From a checkpoint of a small transformer trained on Wikipedia.
Size: 12 layers, width 512, vocabulary 32000.
Architecture: LayerNorm before each block, learned positions.
Training: a variant of Muon for these matrices, 845M tokens, 12887 steps.
MLP neurons of a small language model. Each row is named by its layer, matrix (up: input weights) and neuron, and shows model dimensions 224-287. Each number is 50 + 10 x the weight over its row's rms, rounded and kept within 0 to 99.
After each neuron's rows, "fires in" lists the words (lower case) most often at its 100 highest values on Wikipedia text that the model never trained on.

L3.up336:63 46 56 47 32 64 68 58 39 47 56 63 69 43 40 53 33 57 61 25 50 58 48 48 32 39 36 44 65 52 60 67 63 45 30 49 53 51 59 38 67 51 49 55 33 66 47 33 52 48 43 53 62 45 55 34 40 35 57 64 66 55 35 50
fires in: "held", "studio", "records", "based", "recorded", "kept"

L3.up15:50 34 54 58 67 56 52 41 67 59 31 35 57 35 61 33 47 68 47 49 39 42 52 73 33 50 38 59 72 31 45 55 49 47 42 57 66 41 49 57 46 69 48 42 54 64 60 53 45 40 43 58 43 43 46 26 42 38 68 34 36 50 29 71
fires in: "area", "track", "land", "headquarters", "length", "soils"

L3.up395:48 48 47 62 54 48 51 57 55 57 27 44 70 50 74 52 34 60 35 61 44 61 49 43 47 35 78 42 62 47 67 48 49 47 66 65 51 44 63 57 64 51 74 60 33 48 48 48 57 53 52 61 45 42 37 45 62 49 50 48 50 56 56 44
fires in: "new", "final", "second", "original", "prior", "previous"

L7.up784:57 20 57 60 51 66 53 50 57 60 56 57 51 47 43 42 59 57 52 55 45 45 71 52 53 45 58 62 63 57 51 49 39 66 63 49 51 37 55 60 39 51 53 40 40 40 44 46 39 66 26 53 43 63 36 53 43 65 46 47 42 24 48 42
fires in: "of", "only"

L3.up175:48 49 46 57 48 38 59 46 69 44 68 62 51 55 68 39 43 57 31 51 59 28 34 50 49 71 82 33 58 54 54 47 53 54 43 65 43 42 46 50 45 37 34 34 45 46 50 58 51 68 46 35 44 43 61 55 69 45 42 61 50 48 40 40
fires in: "1", "3", "4", "miles", "km", "mi"

L3.up1378:63 38 57 39 39 31 53 56 65 51 51 56 55 72 52 42 62 43 45 47 70 29 43 28 57 45 42 55 51 52 53 50 57 32 55 70 47 46 46 71 60 66 49 38 53 41 46 43 35 48 48 55 30 46 54 60 47 51 47 48 43 66 49 52
fires in: "all", "many", "several"

L7.up554:46 45 68 50 62 53 55 47 55 44 51 31 57 48 55 51 58 32 49 67 41 37 67 53 58 61 62 41 62 55 46 49 62 40 40 50 44 38 41 60 65 48 44 55 49 50 48 62 56 51 41 49 45 34 37 50 49 38 49 56 54 44 48 48
fires in: "of", "or", "to", "c"

L3.up1441:41 55 45 39 50 40 65 20 65 42 66 60 68 49 65 62 52 51 40 54 50 35 34 43 52 55 59 44 48 54 62 38 58 44 43 56 46 54 54 44 52 42 58 53 71 63 30 39 66 20 50 54 46 60 55 48 67 47 43 52 44 52 49 57
fires in: "would", "can", "may", "will", "could"

L3.up799:38 63 50 51 58 33 62 34 58 52 47 67 41 63 47 63 50 36 34 37 48 55 56 57 44 43 69 68 59 59 43 65 52 46 36 70 33 58 40 56 53 63 55 66 58 46 61 60 58 58 44 54 44 46 50 45 44 43 40 34 50 57 60 61
fires in: "one", "some", "few", "most", "many"

L3.up1157:43 59 56 49 49 54 56 49 35 67 67 35 60 61 50 51 63 51 39 45 70 48 38 51 77 45 75 55 55 54 42 56 60 43 58 69 26 39 38 52 49 45 48 66 51 46 60 43 70 39 48 56 69 61 39 48 47 45 54 56 47 57 50 52
fires in: "final", "next", "finals", "previous", "election", "2026"

L3.up2044:36 63 50 46 49 44 56 44 48 61 57 46 71 69 39 42 52 43 59 38 64 38 51 55 45 55 59 51 43 43 26 58 42 52 47 44 36 43 51 66 47 34 52 54 48 36 27 44 68 46 42 46 28 58 54 55 52 58 42 44 45 48 46 34
fires in: "there", "these", "they", "here"

L7.up55:51 47 57 35 57 43 64 44 45 70 54 54 48 53 32 44 47 19 49 43 54 42 47 44 40 42 33 48 75 63 64 64 57 44 55 48 61 43 45 56 39 60 33 56 38 57 56 47 47 56 50 41 56 44 51 48 56 61 57 63 74 52 43 62
fires in: "on", "of", "only", "to", "both", "by"

L7.up1252:62 48 49 58 85 46 39 46 40 45 51 38 49 44 49 53 42 52 30 41 53 59 59 46 53 38 61 58 54 53 43 46 49 46 45 58 70 61 56 43 60 38 43 46 49 51 77 56 40 48 38 56 56 51 62 40 39 50 61 44 35 52 46 60
fires in: "the", "that", "a", "place"

L3.up451:48 55 29 44 41 37 33 22 50 49 46 48 45 62 43 51 35 43 41 77 50 47 44 70 41 42 61 53 59 68 50 55 47 63 56 49 53 46 50 48 29 45 62 44 46 44 51 47 55 38 55 52 49 46 51 35 54 61 50 41 46 48 62 35
fires in: "year", "contract", "public", "located", "general", "goal"

L7.up746:55 43 40 44 54 61 43 50 51 57 64 59 41 35 68 59 45 62 66 53 49 40 36 39 35 52 62 40 47 68 47 54 37 45 40 43 41 49 44 35 41 31 59 45 60 51 58 49 41 45 62 38 29 43 62 34 53 52 52 34 68 58 61 37
fires in: "as", "was", "about", "not", "be", "were"

L3.up1224:57 38 45 39 50 50 69 57 59 63 57 59 48 44 56 70 38 57 52 62 38 35 55 45 62 42 50 61 71 69 60 58 54 51 66 34 50 39 59 65 55 30 32 62 42 57 49 54 50 40 46 37 40 45 26 62 66 33 44 52 28 37 38 43
fires in: "original", "official", "traditional", "previous", "annual", "modern"

L3.up345:36 52 55 50 41 54 56 38 62 51 41 45 61 64 40 41 50 42 61 45 43 61 40 33 62 59 26 61 59 56 62 64 50 59 36 65 37 53 53 59 46 46 55 60 38 33 77 49 64 71 64 51 38 40 62 43 50 44 47 46 39 52 69 47
fires in: "there", "code", "title", "list", "division"

L7.up1385:51 55 50 53 71 57 65 60 65 37 56 33 45 36 37 50 54 43 44 61 63 52 48 41 57 55 40 72 50 58 44 48 46 51 69 46 58 52 39 62 49 38 46 36 57 53 61 38 46 39 51 32 62 61 63 43 50 54 59 32 58 49 51 36
fires in: "the", "each"

L3.up1431:54 58 53 47 18 53 38 62 52 58 28 73 51 55 56 51 44 61 46 39 50 37 57 42 42 51 40 55 51 51 32 53 45 51 56 43 42 42 30 39 61 44 53 50 62 45 59 38 62 42 47 76 31 69 46 35 59 38 65 45 40 52 52 50
fires in: "team", "family", "teams", "staff"

L7.up1518:53 69 54 43 61 41 50 59 63 46 57 58 68 48 43 38 49 55 43 52 62 51 48 33 52 49 52 65 53 35 39 34 41 61 46 52 80 56 55 59 54 53 43 51 51 59 55 56 42 45 48 60 54 60 67 34 42 49 40 58 29 41 36 46
fires in: "the", "in", "all", "his", "poe"

L7.up1710:45 55 55 44 62 62 41 45 60 36 43 69 46 49 55 39 46 65 54 65 71 39 60 61 77 40 68 40 43 66 23 45 62 63 53 57 45 41 38 42 45 57 52 42 52 53 48 47 45 33 45 56 64 44 36 40 59 31 43 63 36 48 41 30
fires in: "a", "of", "km", "record", "2013"